python train.py --n_layer=16 --d_model=320 --n_head=10 --n_kv_head=1 --head_dim=32 --d_mlp=1280 --vocab_size=8192 --activation="silu" --norm="rmsnorm" --norm_place="pre" --norm_eps=1e-05 --positions="learned+rope" --rope_base=10000.0 --rope_fraction=1.0 --qk_norm=false --attn_scale=0.177 --bias="none" --tie_embeddings=false --parallel_block=false --init="normal" --init_std_qkv=0.0334 --init_std_o=0.0334 --init_std_up=0.0334 --init_std_down=0.0334 --optimizer="muon_variant" --lr=0.0064 --weight_decay=0.015 --lr_head=0.00527 --grad_clip=1.0 --warmup_steps=200 --schedule="wsd" --decay_fraction=0.658 --decay_shape="linear" --final_lr_fraction=0.1 --batch_tokens=[32768, 65536, 131072] --seq_len=256 --doc_mask=true --train_tokens=648600000 --steps=10017 --dataset="wikipedia_en"
MLP neurons of a small language model. Each row is named by its layer, matrix (up: input weights; down: output weights) and neuron, and shows model dimensions 0-95. Each number is 200 + 20 x the weight over its row's rms, rounded and kept within 0 to 999.
Before each neuron's rows, "fires on" lists the tokens most often at its 100 highest values on Wikipedia text that the model never trained on; "fires before" lists the tokens most often just after its 100 highest values on Wikipedia text that the model never trained on.

fires on: "'", "bil"
fires before: "s", "e"
L6.up821,207,203,233,211,226,213,221,187,239,168,194,189,193,209,186,194,213,178,173,220,249,211,209,158,236,174,192,254,196,210,210,196,191,205,167,196,240,216,194,190,169,209,250,210,206,170,200,214,196,202,172,184,238,208,185,188,192,195,207,190,167,199,182,208,168,205,185,220,212,189,169,190,228,178,190,174,178,182,234,220,191,184,198,177,182,193,214,195,218,200,207,214,204,211,197,182
L6.down821,191,254,200,211,189,188,191,168,174,183,207,179,180,213,183,225,198,208,193,200,184,193,185,197,221,132,178,210,191,207,207,220,201,188,240,237,191,210,161,188,201,194,201,195,212,189,188,166,178,195,202,193,201,193,236,215,219,163,205,197,198,183,185,172,216,209,222,246,188,188,193,218,222,219,159,198,167,205,173,216,242,188,159,227,200,233,190,230,156,238,205,186,196,228,224,224

fires on: "="
fires before: "="
L3.up364,182,225,211,189,197,193,184,204,223,200,199,196,215,162,183,234,204,197,237,201,204,189,184,234,228,236,201,211,178,165,201,203,175,214,191,248,183,183,202,214,223,182,185,236,184,220,213,219,231,182,165,187,189,191,208,227,200,214,208,191,208,178,229,186,191,210,202,224,233,191,210,166,236,217,162,176,202,203,183,202,205,199,220,210,186,165,189,244,169,186,189,196,188,150,200,198
L3.down364,192,180,204,189,175,178,211,211,202,177,190,175,197,193,203,194,208,190,187,196,187,178,233,188,208,196,205,222,222,175,203,203,164,203,196,175,192,186,186,180,201,200,212,194,188,182,226,193,183,172,185,168,199,166,183,198,194,176,206,181,201,213,188,210,216,171,194,168,200,224,162,201,199,229,205,224,221,181,190,201,209,196,196,189,174,206,176,249,219,145,195,223,198,205,230,217

fires on: "=", "\n\n", "\n"
fires before: "="
L6.up726,197,221,172,210,209,180,195,268,223,168,221,195,172,209,174,200,189,167,204,196,179,155,202,221,188,203,225,185,224,243,205,158,192,195,197,206,195,195,217,172,155,184,219,207,189,208,213,198,206,205,178,178,203,208,197,238,204,227,216,197,216,215,169,189,225,176,203,206,219,212,232,179,205,177,188,157,189,224,187,205,216,196,214,190,181,155,196,159,195,180,222,195,201,200,140,209
L6.down726,174,212,240,216,198,194,222,207,211,200,187,188,181,196,176,187,206,205,200,215,222,212,178,213,192,210,195,186,168,213,231,223,226,187,208,176,203,203,196,200,193,209,217,194,221,238,199,201,175,189,212,211,189,170,192,169,217,193,225,182,196,205,170,198,150,195,162,223,174,223,177,209,244,208,200,195,173,189,190,193,168,215,240,177,196,184,210,197,210,169,187,236,246,204,210,207

fires on: "'", "’", "\""
fires before: "s"
L3.up165,198,220,210,177,208,206,167,210,184,172,178,200,202,239,205,185,203,177,186,177,191,213,195,228,203,179,185,199,199,210,225,201,204,207,153,241,237,204,208,189,212,219,193,195,218,200,197,200,198,174,209,171,222,207,197,223,174,154,228,197,201,185,246,203,186,222,243,174,218,183,205,208,270,184,163,193,183,229,219,209,190,207,187,194,209,203,199,192,214,205,222,172,176,167,153,199
L3.down165,214,191,195,190,191,183,225,214,198,198,206,210,178,212,171,224,190,224,193,206,198,210,188,206,215,189,160,199,227,177,207,196,206,232,182,193,209,222,205,228,186,201,215,235,211,190,181,207,208,209,236,222,207,190,203,231,217,188,184,243,171,207,225,233,209,227,230,164,217,219,202,226,198,197,206,208,200,175,181,219,196,179,169,210,188,192,212,166,211,214,209,191,190,188,184,217

fires on: "-", "\n\n"
fires before: "|", "-", "2"
L6.up1240,210,199,178,197,188,173,220,200,210,228,199,178,204,180,215,192,196,232,224,216,219,193,185,192,227,198,183,199,196,221,225,208,186,191,192,202,204,191,178,207,163,200,220,191,210,204,179,204,209,170,193,179,195,239,154,227,222,194,186,227,158,193,225,195,196,163,206,169,207,188,163,172,205,204,222,202,176,208,184,189,230,188,183,173,191,160,200,170,186,198,197,196,181,244,191,172
L6.down1240,188,193,202,200,214,204,198,216,200,212,217,219,168,170,204,169,206,180,192,202,188,200,215,188,171,201,217,179,183,216,174,185,192,219,203,231,229,163,204,221,220,184,203,236,184,181,211,196,187,217,158,208,189,208,205,177,200,179,206,220,217,224,228,207,225,203,198,228,198,215,201,239,227,225,144,185,194,220,181,220,222,179,217,209,233,226,200,218,212,210,178,197,190,181,204,214

fires on: "|", " |"
fires before: "\n", "-", "  ", " +", " −"
L6.up674,177,190,183,208,202,246,205,175,186,195,179,220,220,242,169,195,189,212,201,209,191,196,212,206,208,213,177,229,204,198,194,266,188,157,238,174,184,214,227,188,179,177,197,203,173,222,173,218,216,180,248,204,176,193,175,181,209,181,190,218,197,205,208,174,231,211,203,171,232,220,178,189,204,205,159,220,220,191,226,198,212,181,246,225,202,184,208,161,232,181,211,213,205,197,217,199
L6.down674,231,194,190,208,193,170,260,189,219,219,199,192,205,168,166,197,203,199,189,213,180,186,219,162,184,181,212,184,219,213,226,193,225,219,170,184,160,216,187,187,190,206,195,186,197,185,208,218,191,173,174,187,177,165,221,182,221,226,211,210,195,215,182,250,150,260,237,194,199,206,208,198,209,194,222,170,171,205,209,205,198,219,186,176,196,208,188,193,197,186,166,168,211,180,226,199

fires on: "–", " +", " −", " |", " A"
fires before: "0", "1", "3", "2", "7"
L13.up57,204,194,180,191,222,193,214,166,212,195,190,206,229,209,182,168,190,193,211,181,161,185,190,187,177,208,241,197,214,198,205,179,164,223,212,178,219,214,218,206,206,208,231,225,195,201,184,229,179,170,176,207,215,228,193,219,210,200,201,223,220,185,200,214,156,234,222,182,200,219,180,197,194,198,184,210,221,177,174,183,223,195,207,207,211,181,197,204,179,216,203,202,201,170,197,200
L13.down57,199,212,190,209,206,217,190,191,215,198,213,196,218,157,233,184,187,228,218,182,207,211,225,206,212,216,217,214,209,220,179,217,206,162,199,155,202,157,207,209,203,242,250,191,209,200,177,223,202,223,195,210,191,228,231,174,226,185,190,193,222,204,209,191,198,218,230,212,199,168,223,202,227,230,185,194,208,217,193,185,228,209,201,167,180,202,233,170,199,186,178,215,190,184,220,203

fires on: "="
fires before: "="
L6.up961,218,224,199,198,236,187,210,199,192,205,211,197,226,224,172,205,163,189,222,162,185,214,185,225,205,212,178,208,232,197,194,225,184,170,191,249,218,186,204,182,205,190,202,213,190,214,200,184,182,194,208,199,204,217,211,218,220,220,189,193,158,222,183,199,190,177,164,196,204,199,214,185,227,181,206,168,221,198,224,204,187,193,228,198,205,187,193,198,192,198,227,208,197,177,223,220
L6.down961,202,174,230,207,129,178,199,224,215,190,192,189,183,190,124,173,210,219,168,210,244,193,209,177,189,193,224,209,188,252,198,200,183,235,197,243,164,200,216,223,213,206,200,187,206,235,208,232,234,178,202,219,226,171,173,185,215,187,188,218,209,186,218,200,204,240,203,177,172,212,173,235,171,174,225,173,200,205,185,219,212,208,154,176,164,215,252,232,189,191,170,202,198,208,194,207

fires on: "="
fires before: "="
L13.up1199,182,229,193,186,208,187,199,222,218,211,204,206,198,226,166,176,218,181,203,155,193,171,195,232,226,241,185,201,223,246,184,251,199,200,165,191,185,173,214,207,200,198,226,179,225,200,220,217,207,210,216,162,203,157,185,209,213,192,201,202,174,204,187,216,196,223,184,182,158,238,202,182,224,213,236,171,206,182,217,222,196,220,190,202,193,156,194,201,206,191,213,193,180,191,212,227
L13.down1199,188,183,177,249,218,235,183,186,207,172,193,229,202,196,218,175,219,209,170,215,181,190,184,209,189,198,224,193,190,264,220,193,227,225,227,197,223,235,189,220,190,223,181,193,200,213,202,193,205,197,195,226,180,218,194,208,188,251,214,184,210,221,239,182,194,227,209,164,219,214,212,185,164,175,150,225,213,226,173,198,181,199,215,201,242,181,194,188,190,206,191,187,199,221,186,193

fires on: "="
fires before: "="
L6.up509,208,193,202,199,184,181,215,186,237,185,220,186,189,205,166,210,204,177,194,151,240,212,193,238,192,217,200,232,219,208,236,181,167,183,197,198,228,178,190,211,188,150,196,207,206,213,211,225,215,188,237,208,200,218,230,211,185,192,213,212,192,198,192,143,206,175,174,170,223,201,195,197,248,198,190,200,175,224,183,222,228,190,218,217,211,202,196,191,170,205,193,215,174,167,214,191
L6.down509,181,161,209,195,196,217,218,204,202,191,205,196,229,195,177,228,181,198,202,201,199,169,225,226,177,178,190,224,171,178,144,181,149,239,216,197,183,207,169,198,195,198,201,224,156,195,226,199,194,160,216,238,253,196,226,200,200,189,210,204,203,189,218,207,202,178,204,207,191,235,200,206,222,196,241,251,201,161,194,190,194,191,204,229,167,223,187,236,194,145,194,184,208,210,188,214

fires on: "1", "2", " 1", "6", "3"
fires before: " |", ".", "-", ",", "A", "°"
L12.up66,201,231,200,163,210,228,210,229,165,225,210,182,180,200,205,197,208,167,198,173,212,176,192,224,185,193,186,209,252,231,204,194,207,207,203,203,200,197,171,176,235,153,220,208,192,219,234,232,207,199,210,198,208,189,228,200,190,235,222,225,216,220,240,176,188,206,228,192,178,181,228,220,212,190,188,192,214,193,197,168,193,194,207,213,196,195,188,198,202,192,193,179,255,218,187,196
L12.down66,205,189,201,200,220,182,212,189,232,201,220,233,213,212,178,175,225,217,194,220,209,165,213,214,217,207,179,176,208,182,214,217,184,209,191,220,185,220,203,177,189,226,212,226,191,246,166,183,216,203,203,176,181,164,236,164,208,171,229,206,174,210,155,197,167,186,183,225,218,236,216,197,221,175,195,194,209,216,170,205,206,201,207,212,185,184,183,176,196,186,187,182,189,170,180,209

fires on: "=", "l", "al", " of"
fires before: "=", " votes", "ph", "k"
L6.up1081,181,219,191,194,217,221,196,198,255,192,217,179,202,243,215,163,166,162,201,182,196,207,213,200,203,225,227,212,182,229,206,213,188,194,219,201,234,243,183,214,148,179,178,197,183,214,219,191,211,202,158,220,199,186,166,231,234,210,182,209,227,209,178,220,212,202,205,183,202,190,171,177,236,229,198,194,214,221,180,207,156,196,204,216,200,189,215,199,221,152,200,203,198,191,186,201
L6.down1081,193,216,213,180,173,183,180,163,158,165,213,194,232,198,174,234,184,211,213,193,232,201,190,240,216,222,206,209,205,202,190,211,194,191,182,171,163,205,185,190,218,216,198,218,175,183,189,197,236,206,219,193,193,163,178,209,193,194,204,196,207,197,213,202,210,201,185,213,210,223,211,210,179,200,190,237,225,208,211,174,226,229,198,231,204,207,212,190,226,144,189,199,191,207,217,184

fires on: "\n", " there", "ta"
fires before: "|", " were", "nt"
L2.up153,217,223,191,175,210,185,205,195,196,201,209,199,222,200,169,194,190,184,185,190,211,213,136,200,203,223,206,199,183,201,199,188,185,186,211,207,184,171,203,224,209,196,217,190,223,164,218,145,166,193,143,208,174,193,232,222,174,196,173,217,190,199,200,237,202,201,221,202,182,158,209,238,213,181,201,173,218,186,214,219,185,193,185,181,194,224,245,164,196,206,188,206,207,223,186,202
L2.down153,217,208,177,196,210,178,180,202,168,212,229,198,212,203,183,189,203,208,197,184,220,219,214,225,218,203,233,179,184,220,167,192,214,196,217,189,153,184,193,167,204,200,200,189,191,223,224,179,183,193,221,190,202,177,192,206,179,171,175,183,186,156,181,224,206,178,227,224,210,207,200,211,230,195,184,185,176,190,202,178,209,197,231,221,202,206,231,198,172,191,173,236,197,195,216,213

fires on: " |", "|", " record"
fires before: " 0", "\n", "  ", " 1", " 2"
L2.up208,196,248,193,206,210,177,213,194,203,238,228,222,189,231,182,220,197,217,187,227,170,187,226,214,196,190,179,190,189,192,226,223,200,176,202,183,214,178,181,204,180,188,177,219,191,202,182,221,221,189,185,194,179,181,189,224,205,180,204,192,208,200,180,209,207,192,233,203,223,194,197,219,210,210,198,207,225,215,231,229,206,164,181,165,183,209,212,202,209,173,218,233,184,145,140,219
L2.down208,179,230,182,139,198,200,207,215,169,235,204,186,198,234,248,219,189,192,174,178,198,169,205,183,197,190,168,178,179,203,198,184,163,206,230,173,195,191,214,158,192,187,175,210,157,214,180,201,223,234,157,200,199,212,201,223,212,236,203,224,207,201,226,176,222,197,237,192,189,211,163,186,200,217,184,193,181,194,221,208,184,205,175,183,168,197,212,203,181,208,204,220,198,212,190,174

fires on: "-", " co"
fires before: "-"
L6.up557,222,235,184,189,220,164,192,222,212,177,171,186,178,142,190,211,240,260,212,206,231,207,204,188,201,194,209,191,201,200,217,182,239,212,197,202,210,203,183,207,194,224,206,193,192,203,181,167,202,224,177,178,167,211,215,187,238,167,182,199,202,202,210,211,203,171,205,220,205,194,159,199,207,206,196,211,221,208,219,203,213,227,197,185,185,202,185,234,211,173,175,202,208,234,175,222
L6.down557,216,202,148,197,236,194,180,199,204,182,215,215,230,212,230,210,224,187,236,180,189,218,214,192,215,155,218,182,182,210,187,228,183,207,255,177,222,191,151,226,217,202,195,216,242,215,190,209,201,216,180,197,241,187,213,182,217,224,222,220,217,219,196,192,225,227,194,192,180,141,211,206,203,179,199,185,214,214,195,200,193,207,193,187,212,184,192,234,218,180,222,211,194,227,195,211

fires on: "=", "The", "\n\n", " the"
fires before: "="
L6.up274,210,207,194,207,191,199,212,183,211,198,224,195,201,193,151,220,190,201,201,185,201,212,208,219,205,221,166,221,195,194,205,241,171,218,179,219,235,175,202,182,194,222,207,157,219,221,207,241,208,210,211,204,191,171,164,213,226,223,197,229,192,228,213,186,216,191,170,195,221,183,262,201,224,233,236,233,206,195,210,179,194,170,199,144,196,206,184,204,221,191,202,225,192,227,154,189
L6.down274,208,168,204,210,207,210,198,216,208,207,157,193,219,220,159,169,215,188,201,207,213,182,206,209,189,219,210,178,200,216,191,175,215,205,200,209,189,216,208,228,207,204,189,201,213,235,242,192,217,216,150,211,229,204,216,196,200,156,219,177,182,147,211,202,211,194,206,189,191,209,171,228,207,188,236,166,199,237,193,199,205,200,182,211,185,153,210,222,217,170,197,185,224,190,251,191

fires on: "\n", " life", "\n\n", "″", " Ju"
fires before: "=", "|", " and", "-", "E"
L12.up390,188,207,222,195,170,199,197,214,183,222,208,183,198,197,189,228,197,242,231,197,185,198,170,211,191,225,214,189,195,193,187,176,228,213,204,199,188,188,188,234,179,187,185,220,222,193,215,165,218,207,203,206,224,211,211,195,201,207,169,211,210,226,222,218,214,196,207,197,169,221,194,193,217,210,180,173,228,181,225,202,188,205,183,206,210,228,211,208,181,217,162,195,193,253,212,204
L12.down390,200,180,229,220,197,178,223,188,187,174,208,204,238,172,188,209,217,193,220,218,186,203,193,173,171,196,204,214,228,204,176,235,170,177,229,208,201,202,199,211,230,247,204,162,199,202,246,179,189,198,200,182,227,204,205,195,176,186,178,199,212,231,221,190,215,202,236,199,195,176,208,212,176,240,213,240,194,206,201,223,161,191,198,174,198,205,185,182,180,123,204,209,191,214,206,208

fires on: "."
fires before: "0", "8", "6", "4", "1", "7"
L13.up53,220,198,220,182,180,203,161,219,225,208,203,198,187,210,210,203,203,187,208,218,203,219,215,212,202,178,215,225,216,187,231,203,200,219,206,185,247,221,224,206,216,176,239,165,177,180,215,206,196,192,187,229,197,193,201,210,225,212,195,161,259,204,232,208,179,229,199,187,208,223,193,219,233,188,155,179,182,197,210,171,229,185,201,179,187,158,182,208,214,215,205,214,205,197,156,196
L13.down53,181,197,186,167,205,201,180,203,216,186,227,184,174,173,181,218,171,201,234,180,202,210,199,221,191,233,199,214,185,192,150,216,221,202,232,197,192,214,204,209,213,198,222,156,204,203,198,200,244,194,226,178,203,220,197,202,224,211,170,165,175,230,194,185,226,170,223,204,205,164,245,196,140,198,237,197,183,180,219,207,165,229,215,202,246,205,227,193,192,201,208,198,215,209,227,207

fires on: "'", "’", " third", "nan"
fires before: "s", "t", " place"
L7.up653,209,194,206,211,223,190,201,194,220,154,184,192,173,204,215,196,223,217,188,153,243,206,205,182,211,217,182,222,208,196,206,173,184,209,195,211,211,222,191,227,202,190,198,210,184,194,211,180,205,203,201,198,199,214,177,173,210,190,185,184,216,195,230,218,204,207,193,227,203,182,224,205,184,210,204,177,189,213,216,211,231,189,187,212,202,191,188,181,223,197,218,222,224,196,194,193
L7.down653,193,210,185,197,183,177,235,223,204,174,215,183,203,185,224,190,231,224,193,192,209,185,191,205,217,202,171,205,186,187,174,196,187,174,199,196,215,203,244,231,208,196,177,197,234,203,213,203,203,200,242,162,170,171,184,173,163,162,211,220,227,196,225,177,181,179,177,225,237,184,216,174,186,216,193,214,187,204,193,164,198,201,207,253,208,205,203,207,197,209,207,215,188,187,188,176

fires on: "-", " G", " —", " 0"
fires before: "-", "″", " |"
L3.up234,237,219,171,213,182,227,184,189,193,247,196,182,210,179,199,190,209,223,210,195,203,221,239,204,175,195,208,198,198,205,227,220,217,230,178,234,218,186,194,202,203,226,173,217,208,198,201,181,174,181,216,231,188,223,235,214,235,184,180,204,168,194,209,203,229,208,193,197,224,203,179,230,215,193,200,223,192,192,166,220,176,226,184,208,229,213,186,238,191,222,196,189,206,197,157,192
L3.down234,201,185,190,211,201,191,188,178,161,208,185,212,166,190,165,169,214,176,227,175,203,195,204,208,159,196,220,176,217,159,203,202,219,217,202,202,194,151,213,236,206,196,179,236,215,240,207,199,153,168,210,229,198,174,215,181,182,202,222,183,207,191,219,204,186,211,192,183,207,199,155,214,222,198,224,181,180,188,250,144,190,191,177,191,186,187,232,214,226,213,185,217,243,186,177,197

fires on: "\n", "|"
fires before: "|", "-"
L2.up48,213,225,179,191,221,201,229,215,219,208,218,205,170,226,187,194,211,180,249,206,208,215,198,177,221,208,249,220,179,191,209,193,191,179,177,186,187,194,183,229,204,187,200,186,173,185,181,188,206,187,193,203,167,208,234,217,154,181,204,265,205,180,218,185,205,212,205,200,206,219,202,188,204,203,224,161,180,196,242,182,188,203,178,221,189,224,239,204,189,183,181,227,160,199,202,231
L2.down48,169,198,211,203,199,207,171,194,196,223,198,223,197,211,219,199,206,185,164,174,222,208,175,214,215,206,183,183,209,245,215,189,217,193,190,201,192,206,193,224,188,174,208,185,243,201,191,201,194,210,176,202,217,208,171,210,197,193,226,177,233,155,227,200,191,203,206,205,210,196,196,217,181,170,192,246,213,217,171,206,196,244,228,156,182,173,181,192,204,196,188,207,221,192,203,192

fires on: "="
fires before: "="
L6.up328,199,196,174,213,200,198,177,201,172,174,195,205,255,186,194,185,171,155,202,196,186,174,217,189,195,237,185,160,179,198,191,153,178,185,181,210,191,193,196,232,222,223,219,161,173,190,211,207,195,224,225,201,179,199,186,175,224,229,175,199,187,205,187,203,202,211,167,218,222,191,205,187,186,185,221,214,164,182,228,228,223,217,174,178,198,201,195,198,186,185,174,185,174,217,152,204
L6.down328,191,194,226,202,193,210,197,207,179,214,188,176,224,177,230,185,179,212,179,186,197,220,225,230,204,211,209,235,232,219,212,224,242,184,168,173,202,218,167,201,206,207,185,235,190,221,170,183,199,205,193,210,194,201,161,218,176,178,210,221,211,166,190,212,167,211,142,186,219,177,170,201,188,193,215,205,186,230,203,192,221,203,201,203,159,199,145,199,189,178,214,174,203,199,208,204

fires on: "=", " with", " from"
fires before: "=", " the"
L6.up974,190,180,171,187,211,221,190,189,237,171,176,213,213,213,204,198,185,170,239,195,201,151,205,185,195,206,201,238,187,221,195,184,171,180,230,181,177,220,191,222,195,215,200,205,192,210,208,169,192,177,157,223,180,163,184,219,199,181,209,202,204,188,187,179,192,185,208,196,175,197,199,146,174,179,202,180,214,226,229,201,191,219,238,192,171,194,177,171,169,178,223,208,167,196,191,208
L6.down974,224,220,219,180,203,231,183,195,244,197,204,193,189,195,184,217,160,200,212,189,180,182,154,235,178,249,191,194,189,190,198,184,194,192,170,213,166,205,199,222,184,221,182,186,235,215,198,172,207,194,191,204,211,222,186,202,224,192,202,192,213,206,176,201,173,193,203,187,222,223,203,227,205,237,179,159,211,174,182,245,193,204,195,184,185,195,175,183,175,178,169,179,238,217,193,196

fires on: "="
fires before: "="
L6.up546,220,186,216,177,220,219,224,218,205,220,212,195,228,193,171,214,227,160,247,160,232,187,170,218,200,183,214,214,208,182,191,190,184,221,209,217,168,215,196,214,220,233,218,184,192,225,239,200,161,172,165,196,169,168,214,233,225,211,220,193,187,185,199,191,225,227,215,192,227,213,183,206,209,221,250,183,208,194,190,164,209,183,213,206,175,224,213,158,196,206,217,178,170,188,226,187
L6.down546,187,191,226,177,236,191,208,193,194,191,223,183,202,210,168,202,178,205,194,191,203,196,198,240,179,174,202,222,199,190,188,184,193,180,175,233,190,179,199,226,199,223,184,176,186,210,224,205,200,205,197,202,180,184,182,180,183,191,235,197,204,196,194,181,183,181,217,191,153,202,208,170,178,228,199,205,209,181,175,235,232,224,231,206,187,221,162,216,199,135,216,179,196,217,208,210

fires on: "|", " °", " cm"
fires before: "-", "\n", ":"
L3.up652,187,223,189,216,172,194,211,190,204,194,189,211,230,212,188,190,173,213,210,204,200,156,211,202,195,201,196,230,204,165,205,206,192,208,188,207,194,216,191,194,210,210,201,158,199,215,208,171,252,222,206,181,203,193,192,219,217,189,223,216,187,203,205,230,218,197,213,183,189,231,217,206,181,230,156,205,199,171,224,214,184,216,215,178,234,201,188,208,195,184,193,218,197,187,230,212
L3.down652,215,209,192,203,208,182,202,200,235,163,215,231,208,206,166,220,175,210,174,196,206,227,201,216,170,168,224,237,231,215,198,201,197,174,195,203,165,169,200,212,201,215,189,196,199,175,164,196,196,157,211,191,179,219,176,190,189,189,205,200,186,203,170,195,173,206,237,212,182,177,197,214,202,233,197,167,208,186,234,189,196,182,184,208,212,175,172,208,182,215,215,208,190,230,209,187

fires on: "0", "9", "6", "8", "1", "7"
fires before: " |", ",", "."
L2.up234,154,210,183,198,182,203,215,214,165,200,195,185,200,192,232,210,213,195,206,235,186,174,165,192,206,215,214,178,207,201,204,198,186,176,185,224,203,177,178,175,220,192,186,189,191,185,196,197,179,204,222,199,184,193,199,188,194,229,221,199,190,225,183,192,235,216,190,191,197,194,207,181,233,208,218,216,195,203,194,200,226,203,192,160,169,188,190,222,223,203,211,201,211,214,193,182
L2.down234,172,250,207,244,216,176,208,238,180,200,188,161,167,228,187,214,224,194,235,216,210,182,178,234,193,187,188,163,213,193,203,195,231,179,166,185,188,203,215,196,214,253,190,183,198,211,190,232,225,195,191,187,200,184,196,193,214,201,187,203,202,182,177,195,210,175,191,192,191,216,217,201,206,224,198,200,181,207,207,198,212,183,208,217,171,187,210,229,180,212,189,213,203,209,155,210

fires on: "="
fires before: "="
L6.up261,193,192,201,242,231,191,244,177,234,210,174,193,169,196,191,187,170,180,213,185,190,180,193,225,179,210,176,237,259,215,226,195,181,181,202,212,174,196,170,209,223,210,217,217,161,236,222,180,241,200,161,210,226,196,177,220,192,203,221,198,216,184,181,184,202,168,182,180,197,222,215,207,192,193,190,194,217,223,166,192,245,199,200,184,205,209,218,197,203,178,213,226,189,195,193,185
L6.down261,211,183,179,149,166,191,190,238,218,194,192,179,215,221,215,216,202,170,176,210,210,224,191,199,225,214,222,183,168,216,185,192,213,203,195,245,200,181,227,178,235,206,209,205,205,171,234,201,168,162,238,152,214,206,168,161,184,185,195,196,182,212,204,202,177,205,194,225,173,217,199,186,226,202,226,190,241,171,180,215,168,199,194,210,164,180,212,223,213,216,147,176,191,217,219,214

fires on: "=", "ti", "r"
fires before: "=", "on", " of"
L2.up666,202,209,204,203,206,198,183,211,194,195,222,207,213,227,179,229,188,182,250,220,215,218,221,168,225,212,217,181,182,185,223,218,198,187,189,177,217,220,188,187,186,185,262,179,213,183,182,219,207,233,170,213,167,219,211,206,199,219,215,231,214,183,219,182,199,184,174,186,200,209,225,184,207,194,231,215,206,183,191,217,178,207,212,169,218,179,214,210,190,176,176,180,209,213,165,215
L2.down666,189,236,180,195,200,182,215,208,187,186,194,159,222,252,207,202,207,188,193,182,207,170,213,226,197,200,165,186,193,194,179,185,185,212,186,231,184,214,225,175,199,180,206,173,216,195,195,213,220,195,202,195,224,203,203,174,177,239,188,185,205,211,201,186,243,224,205,190,203,219,185,191,225,196,259,203,191,176,198,204,230,196,204,200,191,222,197,190,216,201,221,220,215,223,203,206

fires on: " |", "|", "-", " al", " y", "SA"
fires before: "  ", "-", " 0", " Al"
L12.up802,179,195,182,190,198,224,213,199,192,187,211,190,189,225,188,222,215,193,165,201,210,174,180,186,170,206,193,222,202,202,187,224,207,224,189,185,196,211,198,203,202,223,184,180,190,198,212,197,206,194,205,202,239,203,175,178,177,194,178,202,188,198,189,203,228,190,226,201,208,211,191,178,179,246,149,216,222,212,199,232,175,166,180,217,213,190,218,180,193,197,216,207,197,223,172,238
L12.down802,194,211,204,179,200,191,206,233,214,199,164,235,190,222,193,196,182,186,182,182,215,197,177,194,215,184,215,172,207,194,227,186,171,175,193,188,201,245,179,186,214,218,190,204,200,216,222,180,209,195,161,197,193,183,161,200,213,211,179,206,215,212,170,182,163,179,181,207,157,201,191,205,190,211,155,171,234,237,189,192,227,192,205,214,187,195,148,196,207,158,207,215,191,226,197,209